Part of a small language model's weights: capped logits.
MLP neurons of a small language model. Each row is named by its layer, matrix (up: input weights; down: output weights) and neuron, and shows model dimensions 272-335. Each number is 50 + 10 x the weight over its row's rms, rounded and kept within 0 to 99.
A block is one neuron, or neurons of one layer that tend to fire together. After each block is what it responds to, as a language model described it from the Wikipedia text at the highest values.

L7.up360:58 56 57 63 39 45 50 52 49 39 54 65 48 57 53 59 54 34 34 55 49 57 50 43 43 55 39 52 65 59 38 63 53 47 66 63 68 50 41 51 64 61 53 42 40 53 54 63 45 43 57 74 37 48 37 58 59 53 57 42 55 54 49 53
L7.down360:61 54 58 66 54 50 63 49 45 52 36 42 61 35 53 20 43 51 53 38 54 53 38 59 61 49 60 65 40 50 40 40 64 57 39 47 48 48 59 70 42 47 65 63 42 45 61 57 55 46 50 45 64 46 50 60 53 50 48 60 67 47 50 55
Description: Empty table cells

L8.up6:40 48 50 34 53 46 40 43 37 37 55 62 35 55 60 58 51 52 55 40 52 49 47 54 65 49 48 45 54 56 37 47 45 40 52 71 59 49 50 45 56 57 60 51 59 67 57 50 51 47 66 34 42 58 47 42 34 59 38 33 61 62 51 54
L8.down6:46 62 62 51 51 38 57 61 49 60 55 44 80 43 36 42 46 47 46 59 56 64 47 59 52 27 58 51 51 49 46 61 50 52 53 36 59 58 38 50 49 56 40 45 40 44 59 47 41 42 60 28 66 63 41 49 52 52 47 44 59 41 61 47
L8.up324:40 59 35 36 44 50 56 45 71 49 51 54 43 54 47 49 51 52 61 44 54 48 47 63 65 51 42 32 56 44 32 56 69 53 47 58 43 47 49 42 47 65 63 69 59 47 67 41 38 33 65 53 44 54 53 49 44 60 54 49 43 46 59 49
L8.down324:48 44 43 42 61 47 49 29 36 46 59 38 46 48 37 62 39 45 36 57 61 50 59 46 45 63 55 65 56 67 37 52 54 47 49 64 59 47 49 59 45 63 32 56 59 45 69 56 40 49 60 41 38 65 49 39 48 53 38 49 52 40 60 61
L8.up437:68 54 58 37 57 55 45 45 54 43 55 62 29 41 30 42 44 37 44 50 62 49 52 43 49 49 44 54 54 59 66 43 35 40 51 60 42 30 41 46 57 42 60 45 64 51 45 49 51 55 58 37 52 49 36 51 43 72 50 30 51 72 59 44
L8.down437:43 54 29 32 50 52 50 64 65 39 45 26 58 27 62 40 15 48 39 51 54 59 61 41 55 59 45 57 51 48 42 54 57 64 43 64 50 51 55 45 46 55 38 68 40 51 64 55 49 47 63 35 51 52 56 45 55 51 30 44 52 44 46 37
L8.up1305:52 62 47 48 49 42 62 40 47 50 44 41 27 54 53 64 42 49 59 51 66 56 40 58 57 45 43 42 52 54 70 54 51 63 63 52 58 52 43 53 47 66 62 56 34 57 47 66 59 50 51 57 51 55 37 63 40 47 59 47 49 43 55 55
L8.down1305:46 58 32 52 53 40 49 46 48 54 40 34 62 52 40 49 51 49 55 62 65 57 49 56 56 46 48 29 65 62 13 67 56 52 58 38 52 61 40 58 45 50 42 73 50 47 65 60 46 41 67 43 67 41 50 49 60 40 41 51 67 49 49 44
Description: Before-number tokens, word prefixes

L7.up1418:47 36 63 36 47 67 45 79 56 68 40 62 40 48 76 56 38 49 33 73 46 55 54 58 64 58 57 57 47 61 52 53 62 43 38 47 44 56 48 57 51 53 35 41 51 35 28 54 46 59 63 70 45 36 44 23 69 42 45 47 44 55 55 53
L7.down1418:47 39 43 38 42 47 58 66 64 51 68 50 34 23 64 55 59 42 42 58 47 55 65 58 66 35 36 54 54 55 39 64 47 62 48 36 57 64 51 29 42 61 61 63 67 59 50 70 54 47 60 54 57 41 47 45 49 51 59 55 47 54 53 62
Description: Place-name final tokens

L2.up458:57 41 46 56 53 55 50 51 46 54 47 41 63 42 44 62 51 44 43 51 62 28 60 48 38 28 35 35 44 43 42 65 58 45 57 46 57 58 42 65 56 48 58 57 44 56 61 52 44 47 61 48 43 51 60 54 42 43 72 35 41 35 53 46
L2.down458:42 50 46 49 58 49 47 48 51 60 69 56 31 66 62 44 50 45 48 42 38 52 32 56 70 55 66 59 53 55 70 27 45 52 43 72 54 60 48 49 47 39 52 43 52 51 40 49 47 47 43 59 58 51 43 43 43 49 35 59 49 53 52 56
L2.up600:62 43 48 54 48 57 46 51 41 33 68 37 48 44 37 42 34 52 64 42 49 50 34 54 48 53 70 61 56 47 50 57 62 61 30 41 28 53 34 60 57 56 45 51 57 56 44 48 24 41 52 48 42 45 57 39 44 52 38 59 45 43 34 60
L2.down600:42 59 53 52 56 49 41 48 47 66 32 55 51 61 51 42 51 40 41 67 53 50 46 67 53 46 37 24 43 53 44 49 53 43 65 63 84 50 57 43 56 45 53 49 56 55 47 48 62 63 40 54 51 49 49 62 52 43 59 37 62 61 61 41
L2.up959:57 48 40 68 58 41 41 62 47 55 32 67 47 47 45 59 45 73 48 57 50 35 43 35 59 53 45 40 55 50 30 55 48 60 38 46 54 51 50 51 55 47 44 52 49 61 55 53 33 56 54 47 28 34 49 45 48 52 49 41 57 58 30 53
L2.down959:44 53 52 44 61 53 59 44 55 49 46 53 45 54 47 37 43 35 49 31 43 62 53 65 54 45 46 44 46 64 65 61 38 45 39 36 36 50 41 47 49 53 69 43 41 54 37 52 56 47 50 62 53 72 43 52 48 47 39 45 35 45 56 45
L2.up1534:54 66 30 49 46 46 63 69 51 44 47 56 55 48 57 43 46 53 64 54 51 46 41 50 39 62 36 45 51 58 57 46 58 37 59 47 41 57 50 53 55 35 61 53 30 44 50 55 52 47 43 72 51 41 76 43 36 47 73 60 64 26 34 44
L2.down1534:59 35 63 49 51 53 40 36 61 43 48 45 35 51 44 48 57 44 33 45 44 66 53 55 61 42 73 56 55 26 34 62 35 59 50 58 61 47 53 48 56 65 61 54 59 40 48 43 53 46 62 25 46 49 37 54 54 52 32 42 28 56 65 59
Description: Table cell separators after numbers

L8.up69:62 61 45 51 55 49 52 51 28 50 50 30 54 36 53 48 53 34 54 28 35 58 32 62 45 79 40 64 62 53 47 38 51 65 45 48 80 55 36 46 42 57 54 58 44 57 50 58 59 45 40 45 41 46 63 44 48 61 47 65 52 53 41 59
L8.down69:55 42 64 43 45 53 39 40 45 25 45 60 59 56 52 57 52 40 64 48 46 59 65 68 55 55 43 48 59 45 45 50 41 31 56 57 54 34 47 41 60 39 38 58 48 43 43 56 44 51 54 45 58 55 51 55 48 30 60 44 56 49 54 39
L8.up449:65 48 68 45 44 42 54 46 71 60 54 43 54 60 53 60 56 54 25 48 61 61 42 40 44 36 37 71 53 54 66 37 73 59 50 58 38 59 39 38 67 56 57 60 58 64 60 53 32 52 60 52 64 52 69 50 34 35 41 57 55 69 53 55
L8.down449:63 48 64 55 49 42 58 57 74 46 59 46 46 56 59 60 50 54 56 58 47 60 54 58 44 50 57 72 43 38 41 56 72 49 43 62 48 35 60 45 31 68 59 50 50 44 46 69 39 49 53 54 59 30 63 52 43 33 40 75 57 57 59 44
L8.up664:64 43 53 51 61 48 46 44 39 65 58 56 69 30 56 38 45 46 62 40 56 53 53 42 55 55 52 58 72 52 44 40 45 58 65 76 60 52 42 63 50 60 50 45 57 42 46 34 43 56 54 39 70 39 58 36 51 51 32 44 35 49 60 47
L8.down664:46 50 58 52 31 52 49 66 72 58 54 50 28 45 45 57 60 55 41 64 48 43 74 55 48 40 54 39 49 50 42 46 51 54 62 44 50 66 57 39 60 39 53 27 66 46 29 55 76 57 33 67 48 48 47 50 44 33 63 58 62 45 59 40
L8.up1051:54 46 54 38 45 48 40 36 57 36 53 42 48 48 65 44 62 49 31 43 35 54 56 57 64 55 51 48 43 43 43 48 53 42 57 46 38 47 48 48 43 56 50 50 51 65 43 34 52 46 60 50 40 54 36 41 68 46 47 42 67 41 38 51
L8.down1051:63 53 51 54 66 47 41 67 59 56 42 52 51 44 62 46 67 45 50 30 64 49 50 40 44 48 46 64 57 58 52 56 48 58 60 53 43 46 47 48 55 52 59 72 55 43 61 67 40 44 60 81 46 41 67 51 50 63 64 51 60 51 68 77
Description: Clause-linking "as" and prepositions

L7.up1439:40 63 63 42 33 45 55 40 38 42 44 49 47 58 55 53 52 43 40 70 58 66 50 50 61 50 33 34 59 63 34 33 67 57 65 66 58 43 64 59 43 51 45 66 63 55 55 72 56 29 45 57 36 48 34 58 39 57 45 52 48 32 53 34
L7.down1439:35 46 47 42 39 44 47 65 73 33 46 48 48 55 66 43 48 61 52 44 61 39 35 42 40 47 58 73 36 42 37 51 28 62 43 50 37 47 50 42 74 43 53 67 25 45 44 59 55 54 73 62 39 57 58 60 72 52 44 58 44 46 51 48
Description: Mid-number separators in tables

L7.up1517:34 44 40 57 41 59 43 38 43 39 64 43 69 49 42 48 50 58 41 70 40 75 59 44 55 57 52 45 55 48 56 60 49 48 49 55 50 61 46 43 50 63 59 44 42 49 49 64 53 75 60 40 65 46 66 37 52 49 62 61 56 56 38 54
L7.down1517:43 49 38 53 52 48 55 58 47 37 69 59 52 52 57 40 52 52 49 56 64 72 39 36 58 50 31 55 40 44 70 45 51 46 48 55 65 55 31 41 35 57 40 46 61 65 51 55 48 42 73 63 62 50 46 52 49 46 41 48 54 66 35 29
Description: Mid-word scientific subword pieces

L8.up604:45 31 54 42 44 40 59 54 50 40 49 66 71 43 52 42 62 58 58 87 50 43 34 60 47 54 49 46 65 37 47 58 47 39 60 58 43 38 42 48 49 48 30 56 40 34 60 52 51 48 42 45 55 48 35 64 41 51 48 44 31 40 50 35
L8.down604:33 62 52 43 69 44 63 46 46 69 67 51 43 57 66 56 50 47 53 38 51 45 63 44 37 45 46 39 49 57 36 40 54 60 41 59 28 50 75 46 50 40 25 51 34 51 60 53 57 64 43 62 51 42 53 52 54 22 66 40 58 56 56 52
L8.up1082:43 32 56 41 48 52 56 64 37 50 50 55 51 49 56 68 42 59 37 48 39 42 39 57 57 46 47 57 52 46 24 61 36 47 57 60 58 81 61 69 39 41 33 49 43 43 54 58 51 45 60 35 42 53 45 51 28 45 67 41 52 47 60 62
L8.down1082:66 30 60 61 66 54 66 55 38 39 54 58 50 45 53 59 39 53 63 69 48 38 52 55 54 49 58 47 50 37 41 41 70 56 36 58 46 46 52 55 55 44 60 57 54 38 55 58 46 63 48 48 62 39 30 42 61 46 36 53 52 58 46 44
L8.up1088:40 63 32 49 34 51 54 54 54 45 69 47 51 40 52 49 57 67 43 52 51 45 41 62 49 42 29 46 42 62 49 43 29 23 55 69 42 50 48 43 48 51 28 49 74 45 58 50 43 60 48 41 40 40 43 46 34 39 52 54 65 43 39 48
L8.down1088:60 40 34 42 54 53 67 66 45 53 40 61 44 59 58 46 50 48 60 21 55 63 71 44 58 59 50 41 46 40 49 42 73 58 67 46 62 55 69 41 49 52 44 54 28 45 48 46 47 50 40 31 54 66 45 57 55 45 45 33 51 60 42 49
L8.up1516:58 46 61 39 46 48 45 67 58 57 58 58 52 47 54 52 62 47 42 50 41 40 57 46 57 62 34 43 48 56 52 50 43 62 40 48 26 65 57 47 51 58 37 57 46 41 46 54 60 55 54 65 59 46 36 63 63 33 54 53 62 66 59 47
L8.down1516:42 41 52 64 53 43 59 34 61 64 32 57 43 45 43 33 47 51 41 72 44 46 47 65 63 56 56 66 64 37 61 64 52 58 62 62 65 54 58 60 47 40 69 41 52 67 39 42 42 38 53 47 44 50 55 58 52 52 52 65 66 45 56 49
Description: Place or year completion

L8.up746:46 44 52 59 39 47 53 58 48 50 40 48 51 64 59 56 55 54 64 47 50 67 56 49 56 61 62 62 46 44 38 43 37 60 48 48 59 58 59 56 46 56 56 55 35 33 49 60 49 53 59 49 34 45 73 51 56 44 63 39 56 59 60 61
L8.down746:46 42 51 45 58 35 57 40 48 55 37 43 54 66 48 55 18 41 62 43 42 65 29 61 52 45 52 40 61 56 46 73 56 32 38 50 53 45 40 49 55 38 62 56 58 57 56 57 59 54 51 56 36 58 52 59 60 43 53 57 56 35 58 47
L8.up1301:48 54 42 57 51 55 53 48 53 48 48 47 62 77 44 39 47 59 44 71 66 56 54 66 45 30 62 37 62 46 71 45 63 50 54 48 66 61 40 65 40 48 37 56 53 39 55 53 47 51 47 59 40 32 54 38 31 68 28 51 32 55 48 53
L8.down1301:43 42 51 37 51 47 60 56 47 43 51 49 61 41 64 50 59 43 45 63 71 50 48 56 45 49 38 67 58 45 66 36 56 56 48 47 39 41 45 66 42 57 35 40 51 54 56 31 45 64 43 51 53 63 53 38 59 33 32 50 43 57 66 65
L8.up1376:48 38 50 47 35 45 64 30 46 46 56 59 48 49 63 49 44 47 45 50 45 53 34 46 54 31 42 51 51 51 45 61 51 49 37 41 50 61 50 64 45 38 35 79 60 32 39 23 42 41 67 50 55 56 63 36 42 40 59 51 47 44 38 40
L8.down1376:50 48 51 45 40 44 70 48 43 58 47 39 55 52 56 42 44 46 59 64 53 45 68 34 43 56 57 42 60 41 61 60 55 28 50 42 37 42 44 52 46 61 64 26 52 55 78 59 59 55 33 41 51 55 44 48 56 40 50 54 58 67 51 50
L8.up1456:67 65 38 54 47 29 23 56 65 42 54 52 60 61 64 60 48 64 41 47 50 58 52 64 30 64 62 48 56 60 61 56 64 69 49 44 45 48 55 45 46 64 40 35 36 57 39 56 54 61 41 51 34 35 61 44 32 47 49 44 63 70 50 48
L8.down1456:46 49 53 57 49 63 45 44 45 56 57 58 51 46 43 48 58 60 52 60 54 39 51 47 65 57 38 40 51 50 59 48 47 57 56 49 68 33 62 51 53 48 37 32 57 35 49 53 40 62 53 48 64 58 44 55 56 57 59 42 44 35 63 46
Description: Surname endings and blank cells

L8.up216:30 51 37 55 51 63 56 52 56 59 52 47 46 40 51 36 38 43 63 58 47 52 47 40 57 43 58 42 42 56 43 58 46 60 53 55 53 52 50 61 42 54 44 41 41 61 53 54 55 60 44 58 65 39 44 47 49 43 53 40 43 50 36 41
L8.down216:53 30 58 54 63 57 52 64 54 62 45 49 44 49 55 44 38 62 52 55 47 40 52 57 32 55 45 52 36 42 43 35 51 45 48 58 54 54 42 65 51 46 56 22 52 64 65 68 32 57 62 65 37 68 61 44 50 60 39 62 44 53 43 59
L8.up560:42 44 58 61 27 52 60 63 54 45 63 63 27 58 41 40 39 49 39 57 48 55 42 24 41 47 47 49 43 51 62 49 50 40 42 50 43 68 53 49 63 59 63 49 53 65 39 37 41 56 53 43 60 45 45 37 44 46 40 61 49 72 35 51
L8.down560:56 49 41 65 47 52 34 65 32 45 49 46 57 47 54 47 36 53 38 57 63 51 31 48 55 56 50 49 53 58 37 33 32 43 58 63 56 43 56 41 42 71 59 50 58 46 48 54 57 59 57 51 51 57 58 39 41 28 46 34 31 57 45 41
L8.up691:34 38 59 53 49 34 44 55 52 64 52 57 53 47 39 46 54 52 50 58 60 33 59 43 49 41 42 44 59 48 43 46 51 53 51 36 61 53 32 30 38 47 48 28 58 56 45 42 53 51 46 67 46 47 71 55 42 65 59 64 52 40 53 34
L8.down691:79 65 49 62 57 55 75 36 52 64 65 59 46 55 51 46 56 49 34 53 35 50 39 56 59 37 41 52 48 53 35 45 32 35 40 68 47 61 32 47 38 62 60 50 35 40 45 67 49 32 46 45 53 48 45 48 48 62 38 54 51 41 56 46
L8.up1271:53 37 38 45 42 42 40 42 43 56 47 59 39 57 45 43 63 51 63 66 48 29 55 43 49 46 61 50 52 53 45 69 50 54 49 51 36 61 67 52 37 52 43 39 46 72 40 48 58 52 51 48 63 42 41 47 42 58 66 45 38 46 47 61
L8.down1271:31 48 47 66 61 57 57 73 45 39 64 42 36 55 43 42 43 52 42 57 52 47 67 47 53 54 30 66 48 67 47 49 41 33 64 32 48 54 36 43 47 57 57 50 58 49 42 43 36 45 45 66 50 58 78 62 63 23 31 51 41 65 58 47
Description: Mid-compound technical word pieces

L2.up179:58 75 43 57 49 42 51 63 49 33 53 63 48 51 51 48 70 55 29 58 36 44 50 51 53 64 44 61 59 57 62 65 48 39 38 41 53 36 57 51 43 62 42 45 54 61 65 67 41 58 43 44 47 49 52 43 50 50 42 64 55 51 59 48
L2.down179:41 32 54 48 49 56 43 37 47 58 48 46 36 58 44 69 34 57 65 71 49 51 64 44 43 50 47 45 49 41 49 28 54 48 67 52 41 58 50 55 51 36 46 57 41 34 41 38 49 48 58 55 54 45 41 44 34 45 50 45 48 65 39 51
L2.up400:54 50 46 57 40 45 43 52 38 51 60 59 44 37 54 62 46 60 56 49 47 40 42 53 47 60 50 54 51 61 46 32 48 49 43 45 39 25 39 48 62 45 66 50 63 57 53 50 59 58 61 49 54 62 39 49 50 46 37 54 68 39 60 44
L2.down400:47 50 51 44 59 60 51 64 61 41 47 42 37 60 49 46 54 50 41 55 59 44 64 42 45 51 59 50 61 45 53 64 44 45 57 46 51 78 44 48 38 56 34 46 57 33 46 53 57 46 40 41 50 30 60 43 45 58 74 66 31 52 42 60
L2.up505:48 47 38 31 35 36 55 44 37 49 44 35 27 46 33 46 61 49 57 51 39 53 34 68 66 68 41 62 56 62 52 71 55 62 64 47 64 59 56 52 54 40 58 39 52 62 54 37 35 46 50 44 50 40 34 61 48 63 64 59 64 67 37 49
L2.down505:38 60 41 55 40 63 38 72 43 38 55 53 54 52 56 46 60 40 52 69 63 48 53 46 43 33 36 41 42 43 46 21 46 49 46 25 40 57 56 54 32 59 25 54 47 51 58 46 43 40 49 49 54 52 51 40 50 42 30 33 62 53 51 67
L2.up797:49 41 46 51 46 49 39 48 39 42 54 44 34 63 54 46 71 58 51 51 55 57 55 41 42 42 68 67 35 41 73 59 38 38 53 58 61 62 38 56 55 33 40 76 63 60 51 49 62 46 53 47 55 45 67 38 47 49 54 41 53 54 45 43
L2.down797:54 46 49 56 58 52 50 68 56 59 47 55 65 43 58 49 29 47 48 39 52 34 37 60 64 49 48 33 67 53 30 41 57 73 45 41 46 47 61 52 46 72 58 39 43 44 44 43 39 32 43 53 32 55 25 41 41 50 37 50 44 49 55 65
Description: Table row-end pipe

L2.up184:53 51 62 43 49 61 43 41 61 40 44 55 33 61 46 47 41 64 55 51 31 41 64 48 33 53 47 59 49 37 47 48 60 54 42 40 48 36 42 35 34 55 47 63 52 51 53 47 60 32 67 62 66 63 43 31 55 46 51 61 58 59 42 59
L2.down184:59 38 37 58 50 40 65 51 35 47 42 69 48 48 42 68 59 39 35 33 60 46 37 62 59 43 44 37 37 46 58 34 44 39 51 29 61 52 55 31 58 60 54 36 47 44 38 49 51 65 48 52 40 50 40 58 47 51 67 51 43 54 51 48
L2.up539:46 42 52 73 50 55 47 39 51 49 41 66 35 47 61 64 51 66 34 54 65 41 39 47 48 52 47 37 73 52 56 40 42 48 27 59 53 50 60 51 65 39 49 32 70 62 45 34 53 57 49 53 17 65 39 30 69 44 56 49 50 32 27 55
L2.down539:22 60 43 34 50 50 43 63 42 41 61 47 61 43 58 32 57 29 55 41 40 67 66 55 45 61 57 70 38 34 38 40 64 53 71 50 52 51 39 53 38 60 45 76 35 46 57 41 54 41 55 58 72 31 55 75 44 54 44 42 54 78 83 54
L2.up675:53 52 46 44 44 33 43 30 31 46 59 42 64 45 38 44 45 38 56 62 63 57 50 43 34 45 52 40 48 58 36 51 52 44 42 48 45 47 53 58 31 28 61 56 50 52 34 69 43 60 73 61 58 42 67 37 45 50 42 72 57 48 54 61
L2.down675:36 43 54 25 49 45 36 45 52 39 40 58 57 45 59 55 45 63 43 49 31 60 47 45 32 42 35 54 52 55 54 45 35 54 48 38 47 48 59 64 39 63 36 51 43 54 47 46 62 55 54 65 38 55 44 62 48 35 66 34 58 33 52 44
L2.up1529:52 51 45 68 29 49 48 61 57 41 48 51 52 43 58 49 42 45 50 64 51 43 34 74 55 56 46 47 55 39 43 39 44 40 48 46 40 71 46 55 42 41 38 64 28 43 52 53 59 45 47 54 50 55 55 62 56 39 65 51 31 48 45 51
L2.down1529:32 51 53 32 60 60 43 35 49 51 57 49 52 55 55 48 62 46 47 55 63 53 62 40 48 40 62 45 45 40 47 56 57 56 52 37 50 29 56 40 64 59 49 41 71 48 46 47 40 53 48 54 45 44 57 40 47 65 45 48 63 48 62 53
Description: Place names and word endings

L7.up175:49 32 52 45 50 40 47 50 43 62 54 55 48 56 49 52 39 62 50 51 63 71 54 32 51 58 50 57 52 45 44 47 49 34 58 55 51 53 46 48 37 36 58 51 55 47 44 67 68 54 39 29 49 46 52 41 31 39 44 52 43 75 46 56
L7.down175:54 56 49 47 49 43 77 40 35 49 55 43 62 57 56 66 49 46 36 34 44 58 45 54 51 24 58 37 64 53 63 52 57 45 39 44 54 56 57 44 44 39 19 43 58 61 60 56 49 44 55 60 22 56 59 55 60 50 71 43 44 43 64 52
Description: Connective "as"